config.yaml
n_layer: 25
d_model: 320
n_head: 10
n_kv_head: 10
head_dim: 32
d_mlp: 640
vocab_size: 8192
activation: "geglu"
norm: "rmsnorm"
norm_place: "pre"
norm_eps: 1e-06
positions: "rope"
rope_base: 10000.0
rope_fraction: 1.0
qk_norm: false
attn_scale: 0.177
bias: "qkv"
tie_embeddings: true
parallel_block: false
init: "trunc"
init_std_qkv: 0.0263
init_std_o: 0.00372
init_std_up: 0.0263
init_std_down: 0.00372
optimizer: "muon_variant"
lr: 0.0103
lr_mult_o: 1.45
lr_mult_down: 1.5
beta1: 0.95
lr_head: 0.00759
grad_clip: 0.5
warmup_steps: 200
schedule: "wsd"
decay_fraction: 0.76
decay_shape: "pow"
final_lr_fraction: 0.0
batch_tokens: 131072
seq_len: 512
doc_mask: false
train_tokens: 569800000
steps: 4348
dataset: "wikipedia_en"
MLP neurons of a small language model. Each row is named by its layer, matrix (gate and up: input weights; down: output weights) and neuron, and shows model dimensions 208-303. Each number is 50 + 15 x the weight over its row's rms, rounded and kept within 0 to 99. A neuron's up and down rows have the sign that makes its largest values positive.
A block is one neuron, or neurons of one layer that tend to fire together. After each block is what it responds to, as a language model described it from the Wikipedia text at the highest values.

L20.gate296:87 49 40 37 34 44 43 47 51 59 50 44 46 66 73 56 43 75 49 64 48 63 83 57 27 24 46 48 10 45 52 51 42 46 65 21 61 44 48 56 47 21 35 18 55 41 74 26 59 51 46 79 72 45 37 56 39 87 78 30 59 33 39 43 35 54 33 32 55 41 40 46 52 83 21 47 69 14 55 26 65 39 59 59 47 54 47 57 62 49 61 53 41 13 65 41
L20.up296:48 38 40 49 23 52 69 34 52 67 31 43 32 51 72 57 39 61 42 60 62 57 72 53 41 50 43 35 31 49 48 37 44 46 55 25 76 31 71 82 51 42 36 56 55 46 52 31 25 51 63 34 67 51 34 60 70 75 56 15 68 47 39 54 50 63 42 50 36 46 48 33 50 72 40 68 49 54 46 22 62 59 31 71 52 54 51 44 64 39 31 45 47 44 52 27
L20.down296:39 40 67 69 42 51 47 33 64 53 37 44 63 30 68 65 26 88 22 82 54 57 54 56 50 61 75 38 21 59 18 29 44 26 71 65 29 42 50 42 40 31 49 49 23 36 48 55 27 36 45 55 66 47 49 66 69 19 56 46 28 27 70 61 72 39 57 38 58 53 53 63 38 45 59 50 63 57 48 18 37 32 74 14 20 56 46 60 53 67 76 69 67 58 28 54
Responds to: Word-initial name fragments. First subword piece of a longer, often foreign name or technical term that will continue, as in Lu(dovic), Tri(estina), cy(mose), Gar(late).

L9.gate84:27 67 63 52 57 49 49 63 56 48 53 48 45 71 47 69 55 42 47 77 51 57 39 61 68 59 46 24 53 35 25 63 50 42 53 50 61 20 42 59 50 55 35 33 46 56 36 49 38 76 34 32 07 58 78 59 49 33 49 38 37 18 38 31 42 35 51 47 25 42 76 48 63 59 61 42 52 56 65 39 44 53 39 36 31 81 45 28 42 40 58 60 51 51 44 62
L9.up84:38 37 24 45 70 24 54 28 52 53 29 84 41 53 43 49 65 67 14 66 42 29 47 62 67 39 75 38 38 45 23 52 46 21 10 63 62 74 85 62 40 63 74 18 70 41 29 47 58 52 51 37 20 40 66 37 40 66 61 34 32 47 38 78 61 39 34 41 25 50 50 57 55 55 64 55 53 48 33 68 44 15 42 69 63 73 59 47 76 18 35 59 64 40 23 52
L9.down84:39 41 57 54 37 40 64 28 28 56 59 65 33 21 49 34 58 53 55 25 76 47 47 61 51 50 75 83 43 43 86 32 59 60 48 24 32 52 53 39 10 48 51 99 38 34 37 55 41 46 53 18 35 41 85 68 48 38 83 57 57 41 46 33 16 65 48 54 54 54 59 47 83 51 63 57 81 34 43 45 70 53 58 58 56 66 50 39 57 42 18 61 49 52 65 39
L9.gate369:58 53 56 33 53 60 34 40 26 33 26 48 20 40 28 62 56 24 54 31 77 52 48 65 38 45 45 49 67 39 19 41 37 50 46 49 02 51 40 33 55 25 56 52 44 57 34 42 70 65 29 31 46 46 56 63 50 40 56 49 76 34 47 55 17 68 67 39 59 41 53 37 37 12 40 29 51 60 53 16 61 33 40 81 39 69 56 44 53 19 43 34 68 56 58 47
L9.up369:54 59 58 40 41 35 46 34 22 50 31 32 37 51 25 72 64 59 63 60 37 59 64 50 27 43 34 23 67 55 59 47 33 28 51 32 29 43 37 17 63 31 48 40 41 37 20 76 59 63 35 40 36 44 42 54 76 34 49 48 39 50 59 50 52 46 56 54 37 58 58 56 56 53 68 40 64 43 29 36 44 55 51 59 36 49 67 47 67 38 47 34 40 57 40 49
L9.down369:53 39 46 47 75 40 59 55 46 47 82 68 41 58 44 32 46 68 44 43 65 31 21 41 46 54 48 46 68 33 74 44 77 71 61 73 59 84 68 53 20 54 50 56 54 40 55 41 21 34 42 69 37 59 99 53 54 67 58 58 47 65 40 44 64 44 69 40 44 55 40 50 67 49 46 50 48 55 75 50 48 47 48 39 55 51 72 50 66 83 78 49 41 64 60 57
L9.gate497:63 27 31 60 55 40 59 59 71 36 58 58 46 62 52 59 51 45 56 72 58 73 87 53 76 48 31 54 66 61 41 62 48 52 44 54 57 48 56 53 39 41 33 56 54 25 39 35 51 68 40 51 56 51 43 40 38 36 82 87 56 71 58 32 55 43 55 58 32 54 38 80 38 52 52 50 55 44 63 63 42 53 44 58 75 41 83 68 48 42 46 43 62 74 33 70
L9.up497:70 54 49 54 44 46 39 41 60 32 29 29 70 53 40 63 56 41 36 49 49 86 57 46 50 30 54 53 53 76 51 57 43 82 54 32 61 72 50 73 51 52 56 58 63 46 64 41 69 54 38 41 35 65 60 44 53 59 76 60 17 51 94 55 57 42 35 66 46 47 30 44 31 97 74 36 63 61 58 45 53 46 47 79 79 57 63 54 99 47 51 67 42 65 27 44
L9.down497:43 47 48 39 59 54 44 29 38 46 61 59 41 24 33 60 39 21 85 53 26 34 29 60 47 78 44 51 52 66 45 39 71 36 65 53 40 55 35 44 32 46 32 62 42 58 43 63 51 60 55 29 43 35 64 36 34 76 58 45 63 46 50 73 84 81 46 47 87 84 67 45 21 43 29 55 55 63 61 60 56 53 41 36 56 37 64 40 49 48 79 27 31 44 51 49
L9.gate592:44 66 50 45 36 22 37 49 51 59 56 44 36 33 47 62 28 26 62 54 63 40 30 32 35 38 49 30 19 66 51 55 24 27 38 35 50 73 52 29 60 45 75 62 53 57 37 41 35 83 15 40 44 77 50 39 65 63 82 52 56 46 44 46 64 42 55 55 65 65 31 44 46 68 44 58 48 24 32 81 57 49 63 55 47 47 60 63 42 37 68 48 15 72 43 48
L9.up592:50 39 45 54 50 51 61 43 81 44 33 48 73 45 52 41 41 55 64 53 48 47 39 52 49 32 52 70 46 43 52 52 45 10 75 51 46 63 68 65 51 44 57 54 53 22 77 69 50 44 39 42 36 54 68 45 73 71 40 50 28 62 49 69 48 60 54 60 45 29 37 23 23 57 38 46 37 58 34 38 73 45 41 35 53 34 69 58 30 46 56 57 44 62 55 55
L9.down592:75 85 82 28 58 44 17 53 42 45 73 68 30 35 52 72 37 46 57 62 35 49 45 57 13 59 71 51 28 59 74 35 66 55 54 39 35 70 70 61 43 34 31 67 27 62 63 17 41 43 65 63 55 43 41 76 29 62 43 49 61 50 72 68 47 45 47 77 58 64 57 48 47 39 52 49 14 33 41 65 60 50 61 69 39 50 53 44 31 36 65 30 35 51 53 45
Responds to: Clause boundary after intro. Commas ending an introductory time or condition phrase before the main clause, as in "After that," "On 23 November," "Later,"; also clause-joining words like although, after.

L20.gate556:52 38 41 69 37 56 48 61 21 31 34 72 50 78 53 63 14 86 37 49 76 63 33 62 25 68 56 52 50 55 51 46 51 22 70 84 64 66 39 41 81 59 42 78 73 47 60 64 45 60 49 24 45 27 65 27 42 36 53 63 62 43 36 36 56 71 47 47 68 50 53 46 42 24 54 58 35 46 44 50 51 94 59 52 40 51 47 63 45 27 54 50 69 47 39 54
L20.up556:64 45 55 30 61 42 54 70 34 33 58 47 60 69 36 74 45 53 47 44 34 43 34 46 70 20 53 55 35 36 57 37 28 44 49 70 41 59 40 65 69 62 32 74 33 07 54 69 30 56 57 49 60 34 49 48 24 45 53 63 46 56 39 34 52 62 36 41 33 46 55 54 53 17 42 44 51 43 66 29 26 44 68 65 37 42 41 79 44 58 61 39 76 41 67 48
L20.down556:39 76 51 25 30 33 49 43 80 58 46 65 41 64 32 55 67 44 38 67 66 64 56 45 47 59 24 76 67 61 35 46 40 29 53 60 39 70 51 55 50 81 40 58 51 43 53 37 51 43 62 52 33 24 35 37 43 58 44 20 72 64 39 19 46 30 56 83 91 32 17 20 53 16 54 40 50 44 34 50 67 61 44 43 26 29 56 37 57 63 56 46 40 73 62 36
Responds to: Comma after names. Commas and closing parentheses right after a proper name or noun phrase, such as "Symons,", "Ghica,", "2018),", plus first pieces of given names like Mar-, Lind-, Sal-.

L4.gate28:62 40 49 44 42 32 27 80 36 44 49 30 50 58 71 45 70 66 67 46 76 52 42 79 48 65 66 58 43 51 64 55 46 52 31 36 64 74 50 41 31 49 21 76 44 03 67 35 65 41 51 71 60 49 52 59 31 42 40 35 65 55 57 48 25 78 53 56 39 53 56 74 63 65 34 20 71 67 52 08 37 40 51 46 20 30 31 45 32 51 56 51 63 30 48 44
L4.up28:46 44 55 49 60 46 16 42 48 42 44 63 44 37 54 49 69 48 51 38 63 49 57 53 61 36 23 39 49 58 44 50 56 49 39 36 51 70 75 46 50 82 51 48 55 30 52 47 64 33 41 62 77 51 50 71 46 39 75 10 43 49 62 58 17 62 85 50 57 76 37 61 48 58 57 57 75 36 49 24 31 38 55 45 41 47 54 72 60 73 41 58 35 64 51 47
L4.down28:44 72 70 32 38 59 58 56 21 45 55 29 55 53 64 34 48 43 61 44 49 69 42 32 28 37 62 42 55 76 46 62 58 24 69 63 63 27 54 51 60 38 47 54 55 61 69 36 42 50 59 56 40 52 18 31 46 31 43 66 55 58 39 17 70 34 38 31 43 43 48 61 30 56 42 40 31 65 35 85 51 57 37 46 67 43 60 35 40 59 60 31 47 60 48 44
L4.gate86:52 49 60 50 64 41 49 58 28 41 52 48 63 53 57 37 39 35 63 44 85 38 41 51 58 52 34 49 46 46 35 36 76 64 53 44 57 20 25 27 43 50 25 48 25 42 55 30 50 70 31 33 33 56 56 34 24 51 60 65 55 43 41 50 42 63 46 63 40 57 25 30 21 50 81 68 45 44 36 68 65 45 56 52 68 67 48 48 35 67 56 53 72 53 56 52
L4.up86:54 19 48 46 37 53 37 40 71 28 56 42 29 36 60 61 42 41 48 24 63 46 39 38 51 74 18 22 47 58 48 34 34 67 43 36 35 02 55 44 80 59 60 42 58 66 66 44 38 53 43 53 72 45 56 53 34 64 69 56 58 28 50 62 27 69 57 43 51 66 39 53 60 49 69 36 33 32 54 51 57 23 64 46 41 61 70 50 45 05 62 52 49 45 51 51
L4.down86:47 57 31 42 52 23 28 57 54 20 57 56 61 27 59 51 64 40 39 27 48 43 63 44 32 71 37 74 50 71 60 49 49 33 58 42 53 44 66 38 39 80 55 53 56 77 60 55 32 51 51 41 28 72 84 57 41 79 56 56 79 69 18 43 39 56 49 57 42 22 57 25 25 59 41 88 41 53 36 24 56 42 63 69 43 22 50 71 43 56 62 18 35 61 18 54
L4.gate348:46 37 14 63 59 14 41 08 50 72 50 75 63 61 43 71 77 63 43 45 49 46 63 43 27 37 63 38 49 59 59 49 47 28 34 19 60 44 38 37 60 56 65 61 60 81 44 46 41 39 26 62 49 68 50 64 34 54 81 52 56 41 38 68 33 28 72 60 37 39 36 62 35 43 34 52 75 48 30 32 38 57 46 46 54 36 38 43 31 40 24 82 41 42 50 41
L4.up348:76 34 25 43 62 45 67 34 56 59 22 70 39 64 43 49 52 51 30 41 46 50 71 22 48 46 52 70 49 42 44 57 49 40 53 27 64 59 32 35 47 83 82 57 51 55 53 51 70 53 57 48 47 52 41 35 36 39 55 80 29 55 37 64 12 40 50 74 65 55 39 45 59 47 67 54 61 62 49 37 52 44 50 69 39 59 70 79 46 51 42 83 69 47 49 54
L4.down348:66 54 59 44 65 62 45 36 53 30 42 52 75 47 50 55 63 62 59 41 60 31 25 28 17 58 35 43 28 59 39 47 55 46 56 42 51 44 78 50 44 71 28 66 41 63 66 75 39 43 43 24 27 52 67 65 69 82 27 34 67 44 49 34 50 54 29 65 30 37 19 59 25 56 43 59 35 63 23 57 37 43 77 74 72 59 67 48 66 55 61 05 45 52 61 42
L4.gate563:59 74 32 72 67 50 47 22 49 56 56 23 42 51 28 47 32 57 60 35 51 53 26 68 37 51 67 53 61 56 42 53 61 32 46 21 41 48 59 57 65 54 32 36 40 25 61 44 70 68 58 83 51 32 55 50 71 44 37 63 59 71 47 35 59 60 51 45 90 90 50 35 57 77 48 56 64 38 54 77 61 48 60 40 30 45 40 84 29 40 45 58 53 28 40 50
L4.up563:48 63 63 50 62 43 19 13 51 44 27 37 22 46 47 69 45 52 56 48 52 37 15 99 44 40 81 53 38 50 48 47 54 43 27 26 33 62 63 69 52 47 57 48 72 60 46 80 52 48 43 47 54 31 58 57 45 65 64 56 58 53 36 27 57 44 56 51 81 82 50 51 53 52 47 52 41 47 76 81 60 56 38 27 08 54 57 49 41 54 55 60 38 47 56 59
L4.down563:39 45 39 40 67 62 45 48 63 75 43 72 73 33 48 47 58 52 37 59 69 56 53 48 47 54 52 45 39 59 54 57 59 52 44 45 48 41 66 36 53 49 52 63 33 32 62 36 37 34 48 50 57 40 52 72 20 32 32 81 25 24 43 61 16 40 81 32 40 46 51 73 68 76 57 42 38 32 23 48 48 71 49 49 73 60 38 42 71 43 47 42 67 39 61 71
Responds to: Clause-ending separators. Commas, semicolons and table pipe cells that close a long clause or cell of prose, e.g. "in the first round," or "in 1968. |".

L4.gate29:72 41 59 49 53 24 48 59 37 48 94 37 30 42 41 57 38 29 40 27 56 75 55 46 47 46 35 77 36 38 27 71 37 56 58 28 74 34 75 50 55 53 39 61 34 78 62 27 66 65 38 48 52 44 56 35 61 34 82 64 49 67 39 46 33 57 40 50 51 74 66 46 56 81 51 44 64 62 34 40 41 56 35 56 50 34 66 40 64 53 64 40 46 47 63 69
L4.up29:25 20 41 70 39 37 62 77 56 37 41 48 69 53 47 70 27 52 72 53 43 32 58 46 65 60 50 55 51 55 70 57 43 55 39 56 66 43 47 64 64 39 82 67 45 64 64 60 33 56 38 43 59 48 03 66 44 46 39 74 58 45 57 46 46 72 41 48 63 57 51 33 54 36 56 39 62 73 49 54 70 73 45 94 50 45 26 58 57 78 31 46 61 42 55 44
L4.down29:52 36 43 29 40 45 47 69 54 55 43 64 40 32 49 32 70 51 47 33 24 43 78 26 36 19 17 43 53 58 54 73 51 50 70 86 33 70 51 51 59 43 54 80 49 28 42 45 50 43 41 60 78 59 53 46 58 36 44 50 36 41 42 43 54 56 41 67 47 54 62 47 39 14 25 45 28 23 44 40 35 31 45 60 69 53 46 50 53 52 48 56 26 62 47 41
L4.gate269:62 52 56 58 60 65 58 61 53 51 73 35 28 43 72 61 59 57 53 56 53 24 51 63 59 80 61 64 85 79 48 33 75 52 31 48 34 39 76 48 48 51 41 60 47 69 57 55 18 43 56 64 50 21 50 62 71 35 43 60 65 65 42 63 37 52 62 37 28 50 41 61 38 16 48 46 72 59 62 76 58 49 44 31 43 51 45 64 56 38 44 28 45 30 48 38
L4.up269:45 85 44 72 24 55 56 40 22 41 39 40 53 43 81 48 39 35 51 42 57 65 32 62 57 71 67 29 63 38 33 50 44 50 72 61 74 56 68 52 48 31 29 44 57 55 56 40 73 75 61 74 62 30 36 23 48 63 83 59 49 61 32 87 58 62 57 55 68 59 83 54 42 81 60 65 85 44 38 34 53 66 27 71 57 51 59 46 76 41 52 42 42 54 78 78
L4.down269:55 50 65 22 43 66 65 33 76 24 51 28 47 47 44 59 42 49 29 49 44 48 59 53 51 71 77 42 59 52 74 00 50 64 21 55 46 57 65 48 63 62 50 36 81 38 58 70 57 53 56 52 51 48 79 55 42 47 23 47 32 56 56 55 34 52 58 43 46 29 62 51 54 31 66 70 60 57 32 51 54 67 48 52 57 16 45 38 69 48 57 32 34 31 44 49
L4.gate536:62 37 41 43 55 46 53 25 59 47 20 46 43 40 51 57 32 33 60 49 44 39 47 45 46 58 49 69 64 47 36 29 10 38 41 51 49 66 65 26 53 55 59 66 26 00 43 44 49 69 50 89 68 56 49 73 39 71 42 47 50 69 77 59 37 45 69 48 26 37 60 22 61 55 33 49 37 76 43 58 61 31 58 55 47 62 56 56 87 32 22 54 45 50 36 43
L4.up536:52 41 77 19 38 42 57 56 57 49 41 58 42 34 58 58 51 46 73 41 52 43 21 49 30 29 47 52 71 32 34 62 26 65 40 31 28 48 52 73 55 60 66 41 76 28 44 61 45 45 52 61 48 54 49 51 55 47 65 72 55 77 36 77 64 30 55 57 46 23 65 48 33 32 44 48 71 62 43 63 78 52 69 65 43 75 61 63 58 40 62 60 59 67 49 43
L4.down536:59 44 77 42 42 43 57 53 29 42 57 53 62 34 37 32 64 59 36 48 60 57 44 40 25 51 51 44 68 45 40 49 73 41 31 53 43 44 35 51 44 59 59 51 90 62 57 54 71 46 62 39 36 64 59 67 28 51 54 40 31 46 48 53 56 57 53 52 84 44 52 50 69 51 52 39 62 54 68 53 63 62 31 33 31 71 48 61 39 48 30 47 26 32 44 33
L4.gate634:46 62 48 29 52 49 29 54 73 41 32 70 35 27 75 47 70 64 71 60 59 49 61 71 31 53 49 53 40 27 48 37 55 41 37 59 48 35 35 42 72 57 57 55 41 49 65 09 56 43 59 45 55 52 53 50 58 47 81 56 51 55 46 29 59 50 38 24 50 45 37 65 40 44 71 53 54 62 62 48 17 30 58 52 69 55 48 49 79 42 67 48 29 67 20 35
L4.up634:44 55 88 54 50 43 33 75 56 46 30 22 47 36 12 41 44 32 49 39 64 65 48 54 35 67 50 40 61 40 50 55 56 38 56 60 35 78 35 57 53 74 29 37 40 64 55 29 52 33 61 54 58 41 22 62 58 51 41 44 43 46 62 60 53 65 40 52 49 32 62 46 37 24 48 41 56 56 62 54 50 36 53 61 75 32 66 50 71 34 29 57 53 43 24 52
L4.down634:38 41 54 18 22 01 38 57 48 38 44 24 49 64 35 45 55 67 59 34 76 50 65 46 76 57 45 40 79 46 66 56 27 50 34 26 43 41 49 72 50 66 22 35 42 51 22 58 57 51 37 41 54 57 58 51 63 34 49 13 35 30 42 35 62 77 76 43 41 55 49 26 54 51 42 46 53 27 52 62 59 80 68 43 50 47 46 08 21 64 52 34 58 53 61 44
Responds to: Sentence-opening anaphoric connectives. Sentence-initial words that link back to the previous sentence, mostly This, These, However, plus mid-sentence but after a comma, as in "Nafisa, but".